{"hidden_size": 512, "vocab_size": 21824, "positions": "rope", "qk_norm": false, "init": "orth", "init_std_up": 0.0389, "lr_head": 0.00561, "max_grad_norm": 0.5, "decay_shape": "linear"}
MLP neurons of a small language model. Each row is named by its layer, matrix (gate and up: input weights) and neuron, and shows model dimensions 64-127. Each number is 128 + 24 x the weight over its row's rms, rounded and kept within 0 to 255. A neuron's up and down rows have the sign that makes its largest values positive.
A block is one neuron, or neurons of one layer that tend to fire together. After each block is what it responds to, as a language model described it from the Wikipedia text at the highest values.

L3.gate328 [ 98 123  70 107 104 152 112 126  74 159 121 143 126 122 130  86 152  91 107 119 109 133  83 143 121 138 136 128 114 136 109 108 114 121 117 230  90 118 142 123 104  82 107 115 142 180  93 180 112 103 117 118 181 147 109 137 172 143 116 171 105 123 119 141]
L3.up328 [151 120 121 111 137 162 109 140 150 128 165 112 156 144 105  93 199 135 104 110 128  77 163 165 124 144 132 125 118 120 101 130 140 162  79 153  97 121 134 107 104 123 110 117 180 145 122 169 125 127  84 146 113 144 111 103 121 104 181 142 121 112 128 150]
L3.gate423 [141 136 159 140 114 114 113 107 107 128  96 146 162 149 150 146 156 155 146 105 106 123 117 124 112 106 137 173 121 145 126  92 113 130 147 153 162 117 137 183  76 168 113 110 107  94 135 154 137  99  80 119 155 149 136 136 102  93 163 164 125 160 162 180]
L3.up423 [145  97 109 144 133 139 104 103  96 142 165 142 126 137 115 154 137 185 104 116 181 115 134  95 127 121 113 157 112 178 192 111 138 121 103 177 136 131 107 115  98 134 124 118 103 137 135 125 134 145 105 107 154 140 120 117 140  98 109 128 160 131 138 161]
L3.gate527 [123 166 110 178  60 122 155 163 149 133 123  95 196 146  99 111 180 158 144 140 125 110 152 121 126 129 126 166 122 129 100 119 128  77  98 159 123 110 132 134  83 152 137  82 156 132 153 115 139 145 109 119 132 144  91 112 120 127 169 115 128 120  79 151]
L3.up527 [136 129 123 153 112 120 164 132 135 137 109 144 148 148 104 114 189 155 129 117 129 108 157 138 107 123 196 153  76 109 122 158  82 142  83 155 118 148 117 130 129 136 141 128 169 132 137 136 142 137  97 134 154 141 176 126 106 122 180 131 114  97 139 170]
L3.gate591 [129 129 135 147 100  79 150  84 112 106 169 136 158 133 133 176 103 130 130 117 119  80 123 137 119 110 138 124 108 125 121  96  85 174 132 134 109 113 136 120 116 107 130 114 135 128 146 123 118 122 178  87 107 113  77 152 150 107 161 153 160 134 139 128]
L3.up591 [ 82 118 148 137 146  85 126 149 163 124 121 127 136 104 152 107 120 131 141  85  79 121  98 136 113 127 126 121 111 139 102 129 149 146 113 135 136 129 138 132 131 121  90 105 111 120 165 116 180 103 156 141 123 165 175 105 111 115 108 145 155 153 125 140]
L3.gate654 [129 105  75 105  90 176  83  98 152 135 142 101  90 119 162 142 141 150  71 116 145 124 136 120 163 129 128 139 168 162 144 140 174  90 133 130  93 145 128 135 100 116  77  97 167 149 105 133 132  91 127 158  73 148 138 164 103 142 128 132 156 147 143 152]
L3.up654 [100 135 121 113 112  92  65 164 161 128  92 136 104 117  95 150 123 133 107 136 152 146 135 118 141 130 127 141 117 182 120 125 170 140 114 122 148 112 118 126 110 120 148 116 158 147 150 166  77 109 103 147 129 159 139 138 136 134 134 131 144 138 117 162]
L3.gate892 [132 107 144 107  85 109 144 125 200 171 131  51 132 136 146 134 128 105  98 143 111 145 149 105 144 159 191 198 112 128 135 133 175 154 149 110 124 110  96 115  77  60 137 118 126 168 137 130  97 147 124 129 151 128 128 130 112 132 157 160 172 108 120  88]
L3.up892 [124 133 159 165 126 128 123 128 178 111  80 142 103 122 137 103 125  92 127 102 128 127 164 120 109 167 142 151 114 150 163  95 134  95 151 102 110 111  88 127 139 156 152 115  98 143 113  89 140 117 102 126 120 130 138 142 133  97 133 116 115 122 115 132]
L3.gate994 [175 115 134  91 132 110 127 144 100 169 131 107 138  96 137 133 138 124 118 129 149 127 113 135 121 111 117 128 111 135 146 133 143 162 125  95 164 141 139 126 143 118 165 123 143  98 130 162  86  89  75  99  99 147 131 143 115  94  98 152 143 140 130 138]
L3.up994 [133 107  84 105 133 109 165 134 148 137 107 127 104  68 137 117 114 145 107 162 172 118  87 155 115 116 157 101  96 131 168  93 121 124 142 122 134 129 169 112  77  97  81  67 154 107 170  96 165 136 137 151 104 179 138 141 126  97 131 138 150 121 115 156]
L3.gate1006 [116 120  38 156  97 126 121 112 128 142 130 116 127 126 151 121 155  71 123 102 112 142  76 138 148 124 142 137 132 126 123 129 146 165 140 165 131 166 125 139 112 112 151 134 142 123 114  98 103 123 116 122 106 134 178 111 113 133 140 145 140 119 109 130]
L3.up1006 [ 86 109 162 103 154 179 132  89 122 136 126 144 148 148 176 134 121 135 140 108 101 165 122 113 115 110 102 138 102 152 156 117 158 120 155 104 116 128  78 116 139 153 100 146 102  76 121 130 185 166  89 176 129  89 146 121 155 145 139 115 153 136 179  95]
L3.gate1024 [152 148 140 131 129 124 117  97 121 132 108 152 122  77 132 137 123 132  92 108 151 162 117 130  91 114 138 153 112  82 117 110 156 145  99 172 131 136 148  96 129 111 144 137 114 131 124 156 140 135 117 134 111 118 116 113 135 116 104 149 102 115 180  94]
L3.up1024 [137 102 105 152 119 141  90 155 123 138 102 161 135 105 114 159 132 153 109 135 146 195 123 133 109 106 165  95 143 108 154 149 103 161  53  83 128 128 175 114  92 107 128 123  70 130 136 100  71 108  85 109 117 158 155  94 132 152 146 100 136 158 159 127]
L3.gate1136 [ 95 124  82 139 146 124 119 116 129 112 115 167 125  76  99 130 122 148 129 105 105  99 132  94 131 111 122 143 135 152  98 161 113 139 141 152 156 102 137  86  81 183 133 104 159 115  87 131 122 165 100  81 148 123 144  92 124  74 127 141 106 117 165 177]
L3.up1136 [115 141 114 167 147 134  79 152  73 146 158 134 164 132 126  99 105 137  95 120 121 114 136  58 128 137 119 124 155 121 121  99  69 104 115 162  99 143 132 100 116 141 148 140 110 108 111 160 164 153  90 139 155  86 141 104 164 124 135 134 131 107 146 122]
L3.gate1209 [157 126 121  80 142 148 137 150 157  90 110 159 124 106 122 121 151 103  92 100 130 120 125 121 159 104 132 173  91 131 108 108 123 125 121 130 124 111 116 138 160 136 109 131 112 114 116 121 135 130 147 137 109 160 104 108 123 129 142 123 112 132 168 120]
L3.up1209 [109 135 103  74 171 111 146  91 140 100  99 113 154 133 106 121 137  96 125  91 138 113  94  94  90 124 164 126 129 130  91  68  96 113 101 171 159 120 128 143 141 126  89 143 156  85 126 135 126 128 144 118 120 139 125 146 162 102 154 101 112 110 149 144]
L3.gate1236 [ 82 102 117 138 125 151 154 122 118 117 119 112 118  77 140 118 107 128 134 128 139 111 117 129 111  89 129 121 120  84 101 105 124 129 102 129 110 159 124 164 106  86 162 128 128 130 119 123 138 138 118 140 115  89 191 147 102 104 137 172 125 112 156 138]
L3.up1236 [ 88  85 154 119 118 154 102 138 129  83 111 158  98 110 143 164 116 177 130 135 138 124 117  80 117 131  77 115 125 148 140 146 155 101 113 125 142 119 148 146 113 170 142 136 155 105 146 114 120 121 110  94 125 134 139 126 126 106 138 104 118 164 126 203]
L3.gate1506 [178  86 152 112 102 132 160 134  87 157 123  88 158 124 136 151  99 142 102 107 109 112 110 128 148 110 147 144 148 119 156 115 126 109 159 119 154 119 131 111 133 144 130  90 134 119 131 145 130 127 135 134 134 149 147 137 114 120 167 188 153  97 129 152]
L3.up1506 [ 84 146  99 139 100 132 125 107 119 129 147 149 156 129 143 141 143 134 147 130 138 133 107 153 127 123 120 166 153  65 144  90 128  61 140 144 179 116 157 117 144  98 145 105 146 154 145 183 125 116 138 124  82 196 152  94 143 106 143 132 112 112 122 129]
L3.gate1509 [170  58  87 116 112 113 154 144 151 146 104 136 135 105 134  93 118 130 129 187 149 147 134 145 160 125 135 142 143  97 119 157 126 129 142  82 117 117  96 120 154  93 133 145 122 107 107 145 143 123 125 143 119 179 141 120  95 123 111 110 139 109 111 108]
L3.up1509 [151 110 148 132 137 135 123 147 120 160 156 127 137  83  86 138 104 115 104 100 104 112 133 135  97  88 150 173  89 153 161 147 126 148 161  93 118  94 141 127  85 128 142 118 126 150 148 108 110 124 150 141 162 122 109 124 141 100 154 102 153  99 135  89]
L3.gate1725 [130 145 109 107  99 146 148  91 154 108 108 133 150 118 127 129 163 130 140 157  98 132 123 158 108  86 111 121  93 135 157  72 125 152 117 108 157 149 121 112 108 125 135 148  76 161 132 121 147 102 113 143 119  94 125 154  98 126 116 135  94 100 110 117]
L3.up1725 [137  89 146 110 118 125 159 134 109 101 100 134 131 134 144  99 167 111 105 154 120 141  97 138 106 148 134 126  99  85 140 114 133 153 109 126 142 126  94 150 113 115 109 113  58 155 139 146 129 112 137 137 102 140 129 126  93 122 119 154 125 139 142 126]
L3.gate1838 [130 137 122 147 149 135 119 116 113 135 124 110 147 143 178 162 134  79  93 146 157 101 142 140 122 135 129 138 143 134 150 130 128 154 107 122 115 150 147 158 107 129 134 130 142 180 135 141 105 153 122 100 134 127 100 133 118 112 177 139 180 125 118  99]
L3.up1838 [157 125 136 134 131 117 139 174 117 138 127 159 131 158 146 136 161 135 119 143 127 120 103 152 116 154 133 153 162 100 121 103 102 112 101 119 121 137 122 146 153 140 123 157 129 142 105 112 120 170 115  96 109 117  74  71 164  92 149 135 167 168 146 133]
Infobox field labels. The last word of a multi-word infobox field name just before its colon, such as Produced by, Binomial name, Past members; more weakly, table cell pipes and was after a subject.

L5.gate1095 [109 160  99 142  85 143 169  99 120 139 101 117 140 107 105  90 132 140  75 122 121 144 117 160 139 145  98 110 101 127 118 127 123 124 120 178 168 128 133 160 176  86 148  74 162 122 133 110 152 110 146 110 159 108 104 152 112 164 106 109 145 116 129 135]
L5.up1095 [136  96 158 132 113 147 182 123 126 101  61 160  98 130  67 150 176  59 146 149 107 111  71  95 152 130 115  98 159 101 135 169 162  88 112 113 125 174 103 146 138 117 127 135  88 120 109 144 101 122  87 120 128 120 157 131 126 130 144 153 115  86 163 163]
L5.gate1226 [142 137 109 131 129 118 157 127 141 163 166 125 146 151 123 125 110 140 178 100 150 124 103 102 152 160 122 146 111  84 138 117 132  81 104 102 178  99 103 157 138 116 179 109 158 151 140 128 137 132 131 158 129  77 131 117  93 110  53 109 132 174 105 110]
L5.up1226 [ 78 137 135  88 129 110 148 109 102 177 161 145 154 163 129 119 117 133 191 144 102 129 135 164 149 136 144 169 114 120 143 145 164 128 130  97 139 104 103 131 151 110 162 117 138 125 159 140 153 122 147 141 135 145 153 146 195 137  95 142 116 170 126 161]
L5.gate1314 [101 155  96 132 112 131 122 101  96 128 145 125 118 128 136 134 116 164 101 148 109  96 177 116 103 127 109 102 132 138 124 121 123 146 100 110 108 126  91 134 138  73 102 110 143 149 114  86 115  74 149 104 137  97 145 118 118 107 101 148 114 153 142 132]
L5.up1314 [ 91 120  61 116 177 155 143  94 101  82 131 126 154 133 127 144 116 142 150  64 146  96 121 144 132 140 125 121 160 121  77  92 143 108  84 135 121 131 122 119 128  78 117 116 135 139 113 113 146 151 114 131 127 160 145 143 125  99 128  94 113 138 183 115]
L5.gate1619 [161 146 147 169 121 117 139 113  64 156  89 137 160 145 126 126  93 133 163 151 126 140 133 162 150 139 142 109 139 154 147 115 142 104 147 142 113 122 134 132 148 134 166  94 155 176 133 108 152  89  97 136 165  84 129 219 105 105 120 169 129 119 136 100]
L5.up1619 [148 114  83 140 132 133 136 125 128 137 150 154 138 144 104 112 116  98 177 114 135 151  55 152 118 164 108 153 141 105  91 145 168 131 132 133  87 109 127 166 121 105 103 140 115 143 123 126 132 105 153 157 144 145 123 108 120 166 112 145 141 144 109 100]
Mid-word subword fragments. Middle fragments inside longer words split into several tokens, often rare names or technical terms, e.g. ell-ip-tical, le-uk-emia, cl-inc-hed, Don-iz-etti.

L4.gate683 [126 146 126 120 130 143 163  95 118 165  65 131 124 124 101 113  89 150 159 170 160 119 149 112 138 122 125 102 167  95 133 141 113 169  88 137 107 128 135 120 103 127 114 100 128 156 167 101 121 152 121 155 117  94 125 139 144 159  95 116 125 139 163 114]
L4.up683 [114 145 121 138 159 125 144 128 105 174  81 110 169  71 146 124 106 152 138 141 170 168 122  75 111 130 141 115 131 124 150 134 177 163  85 132 113 140 107 123 103 121 128 136 158 136 160 123  99 107 118 146 170 131 104 100  96 157 150 117 124 142 137 164]
Second piece after L/D. Word piece right after a lone L, D, l or d starting a word, often the apostrophe in French l'/d' (L'Atelier, d'Ivoire, Villa-Lobos).

L3.gate298 [119 134 104 113 108 113 150 114 123 134 161 120 100 139 113  84 121  90 138  92 124 102 136 152  75 108 133 130 135 119 128 149 132 122 150 145 119 137  78 122 137 120  75  78 109 140 111 139 148 128 109 118 135 131  97 134 161 140 138  86 135 156 136 207]
L3.up298 [113 156 115 134 119 127 107 139 103 129 128  82 112 118 180  54  96 123 172 141 130 139 100 130  75 126 174 144 130 137 171 132 129 118 182 128 136 176 130 128 133 154  83 145 116 122 119 105 152 150 110 115 145 107 117 117 121  71  91 127 124 138 148 136]
L3.gate301 [122 138 162  94 105  80 164 138 161 157 102 108 141  86 143 128 115 102 129 140 149 163 117 103 133 119 126 127 127 152 105 176 104 118 128 104  77 106 141 108  96 118 105 118 104 103 114  73 122 138 119 142 114  86  98 141 112 119  95 125  98 127 124 138]
L3.up301 [ 80  91 100 134 110 137 118 121 150 123 134 113 131 127  96 112 112 100 147 167  83 139 124 123 142 152  94 107 144 170 129 152 135 142 114 113  88 131 152 133  83 126 166 136 106 127 113 128 145 117 132 123 156 143 106 151  97 107  99 126 144 105 112 144]
L3.gate361 [ 75 122 126 152 131 103 125  95 192 122 145 121 158  84 100 135 106 111 129 105 128 107 137 147 133 140 141 161 115 148 128 137 109 115 139 160 156 105 107  88 125  96 147  66  98 142 165 116  90 110 113 103 169 107 103 135 118 126 126  94 153 138 111 141]
L3.up361 [150 111 162 113 124 189 153 166 128 105 153 117  91 116  97 138 129 121 152 108 166  88 130 179 134 128 173  98  96 177 116 129 108 114 144 121 105 173 122 121 111 153  84 143 134 122 117 122 169 141 124 119 101 113 103 128 104  95 118 150 105  66 155 161]
L3.gate367 [157 152  99 130 136  99 127 164 121 119 146 161 122 138 101 132 127 143 146 144 155  99 112 130 126 136 138 105 146 133 106 127 209  82  84 112  97 134 152 110 145 150  93 102 123 116 132 135 142 178 119 103 130 111 113 117 123 150 108 141  73 150 134  73]
L3.up367 [117 115 100 151 140 150 130 143 138 124 121 120 144 124 111 125 109 140 132 128 148 113 122 190  83 119  87  92 138  97 116 155 167 130  89 176 124 103 115 130 100 166 112 111 118 177 100  75  93 142 123 121 113  83 138 100 154 120 137 104  78  94 129 140]
L3.gate512 [128 134 113 121 152  90 125 143 144 145  91 129 127 136 109 113 157 125 138 126 136 145 121 107  99 161 149  93  88 151 176  88 123 120 122 145 118 131 102 156 114  72 149 176  97 149 108 106 128 122  89  95 155 156 140  98 129 145 128 136 110  98 139 121]
L3.up512 [137 137 127 149 144 127 129 168 171 136 130 106 159  98 123 133 148  84 129 133 146 136 112  35 108 111  92 103 120 160 143 119 157  68 132 139 138 136  93 135 126  77 147 145  87 125 136 109 146 111 103 100 108 155 126  88 103 143 128 140 165 132 130 112]
L3.gate526 [ 89 145 104 168 118 148 150 123 131 103 143 129 126 174  73 124 113 173 138 148 112 153 103 117 126 109 148 106 138  82 122 120  99 134 152 109 119 108 160 122 112  98 141 146 125 123 111 119 126 116 142 137 133 113 134  88 102 102 159 128 130 151 162 169]
L3.up526 [ 71 115 120 138  92 116  73 110 136  89 118 120 124 135 102 155 141 124 156  88 146 141 140 116 155 140 174 123 103 132  83 179 136 129  89 100 126 151 154 102 115 164 149 131 107 140 118 144 164 146 118  95 102 132 130 108 166 134 143 119  84 132 120 137]
L3.gate599 [127 103 120 106 100 163 103 145 105 128 141 160  94 137  79 136 171 123 134 122 109 122 164 140  80 148 163 154 152 165 106 105 124 120 116 160  96 122 112 110 152  98 157  95  41 165 115 133 155 125 135  95 136 103 108 105 121 153 160 134 120 136 140 156]
L3.up599 [130 135 127 138  69 104 122 123 123 157 113 117 113 106  93 106 137 156 122 132 126 101 155 108  62 127 110 131 180 119 122 129 128 113 159  79  89 163 118 178 112  94 149 133  96 135 126 108 160 121 126  83 130 147 145  92 154 108 124 129 123 108 146 123]
L3.gate614 [108 126 163 133 162 142 146 156 125 144 114 150 132 127 115  86 172 154 136 169  97 157 133 126 101 163 123 112 134  91 116  63 104 132  86 117 146 104 106 110 118 108 132 125 136 172  98 140 122 128 113 148 156 141 156 149 114  99 103 146 138 121 143 156]
L3.up614 [100 114 135  90 112 115 168 172 107 127 120 161 138 140  64  66 147 152 112 124 108 111 128 128 106 131  90 118 107  99 123  83 124 140 121 117 117 118 137 110 139  92 105 147 130 148 171 113 108 116 147 152 102 158 152  88 132 162 118 110 157  96 153 118]
L3.gate679 [118 154 101 121 132 105 103 100 122 115 162  87 109 102 134  92 146 101 135 143 145 119 148 140 110 114  76 143 136 118 172 125  91 120 133 112 113 128 152 103 150 113 161 153 110 165 148 150 128 127 142 134 121 128 123 141 139 100 106 127  93 159 134  91]
L3.up679 [154 154 130  96 151 114 111 133  89 123 137 150 126 181 110  88 122 115 123 140 119 129  95 110 108 176 111 138  87 142 163 140 116  93 166 119 134 140 158 105 154 106 145 124 156 108  91  93 126  95  94 143 132 150 123 140 163 160 147 123  85  95 144 118]
L3.gate758 [114 157 110 126 105 106 164 129 118 150  87 151 149 106 103 156 101 140 140 139 126  64 120  94 114 120 120 112 112  86 158 103 135 125 151 134 127 137  65  69 103 113  89  77  90  92 106 162 153 105 133 119 143 110  99  96 158 150 126  91 154 123 107 115]
L3.up758 [155 137 119 118 154  99 115 107 137 137 152  84  90  91 127 151 148 144 116 173 151  78 147 128 112  70 108  96 165  97 108 123  90 128 130 116 160  87 127 137 168 113 111  53 129 157 120 157 129 139 128 112 151  97  96 107 125 105 110 103 128 157 142 143]
L3.gate876 [108 118 125 112 111 126 207 174 141 117 133 133 113 129 146 122 121 129 104 120 160  65 134 136 110  71  58  68 130 145 134 112 114 134 114 125 120 153  93  97 120  84 114 120 106 175 125 141 166 123 132 150 115 109 129  90 137 118 134 108 171 101 150 139]
L3.up876 [151 185 122 118 141 115 122 115 116 152 193 134 117 135 122 111 123 120 135 122 114 143 133 118 119 128 109 116 137 113 111 111  69 159 105 124 128  86 150 124 152 152 128 124 141 135 116 131 113 152 167 139 130 101 129 149 127  99 128  92 118 160 129 124]
L3.gate984 [162 102 108 121 101  92 137 102 158 124 132 158 120  83 111 100 101  91 132 119 144 141 131 129 121 119 115 136 123 136  86 151  99 134 107  83 125 193  75 106 132 121 110  87 102 122  94 112 140 114 116 150 141 118 155  95 114 133 152 154 126 128 155 133]
L3.up984 [155 143 197 106 166 107 120 110 125 120 137 156 119 138 104 122 131 145 146 136 147 120 143 107 137  85 152 129 127 112 116 112  95 143 112 177 152  91 122 108  87 105 104 118 134 148 124 136 118 127 111 155 121 100 116 123  74 129 118 113 155 107 141 131]
L3.gate1270 [123 140 118 120 160 118 159 148 127 134  96 133 168 143 102  98 128  90 102 163 119 143  83  88  97 144 153 106 124 124 155 161 158 113 152 118 117 127 134  80 104 118 108 141 153 123 149 124 143 129 121  79 141 158 147 174 135 161  98 109 110 129 117 138]
L3.up1270 [117 154 104 115 142 145 144  98 120 107  98 130 131 150 132 125 119 111  90 164 134 147  90  57 124 107 181 115 101 161 164 119 135 108 118 137 105 105 168 121 127 164 135 136 148 103 124 132 122 137 164  97 122 123 143  96 128 162  88  80 137 125  90 137]
L3.gate1464 [109 166 112 130 157 128 140 131 100 132 155 130 184 123 103 106 127 112 176  99 106 186 123 118 120 117 140 118 150  97 152 104 174 150  98 172 138 127 118 103 123 102 140 127 101 132 111 131 133 117 166 120 151 105 138  95 109 151 119 105  97 124 137 116]
L3.up1464 [121 152 110 162 119 118 122  95 124 128  50 121 163 143  88 126 105 138 138 146 103 115 180 127 106 160 120 125 146 140 123 141 153 121  60 174 107 113 125  89 112 118 110 161 136 166 131 108 108 114  97 133 133  83  86 106  99 125 121 136 141 150 119 126]
L3.gate1604 [137  93 124 105 113 158 112 131 145 120 127  90 138  96 137 110  97 137 100 106 112 152 168  87 145  62  92 132 121 110 123 125 122 138 110 108 146 126 172  98  97  99 120 121 124 144 111 146 128 144 191 137 104 124 135 112 138 131 140 121  89 138 147 152]
L3.up1604 [131 148 144  87 125 158  95  95 137 141  92 124 145  98 113 123  95  95 116 152 105 116 120  77  98  67 113 117 118 173 195 152 109 131 113  96 117 135 121 108 131 124 161 182  94 107 105 114  96 140  95 123 142 146 128 104 129 156 143 101 141 114 115 147]
L3.gate2007 [141 134 165 133 143  83 163 144 116 162 117 100 122 117 139 119 109 136 134  99 139 135 140 119  92 143 152 117 128 188 124  62 103 133  85 113 102  93 154 118 137 111 131 148 139  94 131  89 116 164 101  98 107 132 132 136 144 165  87 117  78 159 161 158]
L3.up2007 [126 139 112 160 148 126 186 147 130 119 112 132 157 110 139 119 125 163 115 137 127 122 138 109  69 104 125 118 120 159 106 129 119 147  94 154 148  86 129 132 132  99 133 155 108 112 114 110 102 168 158 126 144 140  84  69 144 158 111 127 110 117 135 129]
Piece after word-initial L. Second word piece directly after a short word-start fragment, usually L or l, as in l-an-terns, L-oc-omotive, L-aj-os, l-ang-ue.

L5.gate692 [140 110 114 150 165 119  92 127 152 135 110 124  89 176 138 128 154 133 130 116 135 122 130 114 121 144 141  97  97 139 131 151 151 160 102 176 148  98 124 131 150 124  92 114 150 140 125  89 149 101 143 107 139 166 130 134 138 173 103 146 109 112 102 124]
L5.up692 [124 125 116 124 143 108 128 137 123 153 124 113 108 133  91 142 145 167 158 149 116 150 106 137 129 141 163  91 123 121 123 111 137 110  91 168 158 122 111 140 146 149 122 133  97 114  83 123 131  87 154 111  80 145 118 109 140 136 121 184  84 127 131 107]
L5.gate864 [115  80 118 125 160 124 137 167 155 141 103 131 136 171  77 156 152 109 139 141 125 142 128 125 113 128 130 111 129 105 103 103 130 179 135 115  83 132 116  80 111 150  98  74 122 147 106 152 138 106 131 112  99 118 149 122 121  99 109 178 119 108 156 140]
L5.up864 [166 117 130 125 128 125 119 139 118  95 130  92 115 129  95 113 108  76 128 108 103 134  90 122  86 190 126 136  96 103 126 106  84 148 142 158 125 133 147 180 153 116 129 159 136 151  98 148 123 119  91  77 138 133 133 133 111 118 139 174 120 109 146  86]
L5.gate961 [ 96 131 107 122 152 128 178 139 131 127 130 132 130 145 133 131 145 130 146 121 187 128 103 147 171 131 122 116 116 147 132 118 130 131 142 120  98 149 138 136 121 118 149  99 130 157 153 128 116 134 168 123 136 149 128 117 133 175 113 151 139 189 133 134]
L5.up961 [140 159 139 111 136 164 179 114  84 140 113  93 175 174 108 169  65 121 124 148 149 139 143 132 120 115 121 135 145 103 150 153 107  77 133 117 116 116 149 138 103 106 131 130 119 108 134 120 135 187 169 100 174 122 143 172 137 109  96 126 181 150 154 116]
L5.gate1492 [102 142 101 126 127 155 164 126 123 163 118 102 132 150  81 153 151  92  87 117 162 145 125 171 137 126 115 177 114  94 120 137 132 143 126 136  80 125 104 140  98 119 162 110 103 176 163 158 180 124 176 123 117 120 132 105 134 115 176 142 176 140 168 157]
L5.up1492 [151 122 113 148 140  86 144 140 129 181 152 105 124 120  95 155 121 130 115 110 102 102 143 155 124 106 150  98 131 104 135 158 152 172 102 162 102 141  85 111 143 120 143 103 107 122 169 139 117 123 175 116 176 100 102 159 141 139 137 146 130 190 104 124]
Structured-field label ends. Last token of an infobox field name or section heading just before its colon, ==, or table pipe, e.g. Release date:, Reception ==, Spin 6/10 |.

L4.gate1611 [135 128  87 101 141 178 144 130 159 108 144 149 139 126 152 121 113 147 137 123 124  89 120 111 127 159 109 109 132 123 157 137 113 173 133  90 153 184 119  86 117 124 149  82 128 148 127 144 116 148 124 138 120 104 104  96  91 111 160 134  89 165 146 150]
L4.up1611 [117 134 123 153 118 134 146 128 129 129 119 136 117 135 166 159 155 126 131  86 123 143 114 148 120 146 109 119 121 104 125 142 140 138 138 139 143 184 115 124 142  93 143 133 161 204 181 162 137 142 121 178 115 116 141  88 106 107 161 132 139 169 161 121]
Infobox and table field labels. Field-name words at the start of infobox lines or table cells, such as Preceded (by), Country (of origin), No., Gold, and row numbers.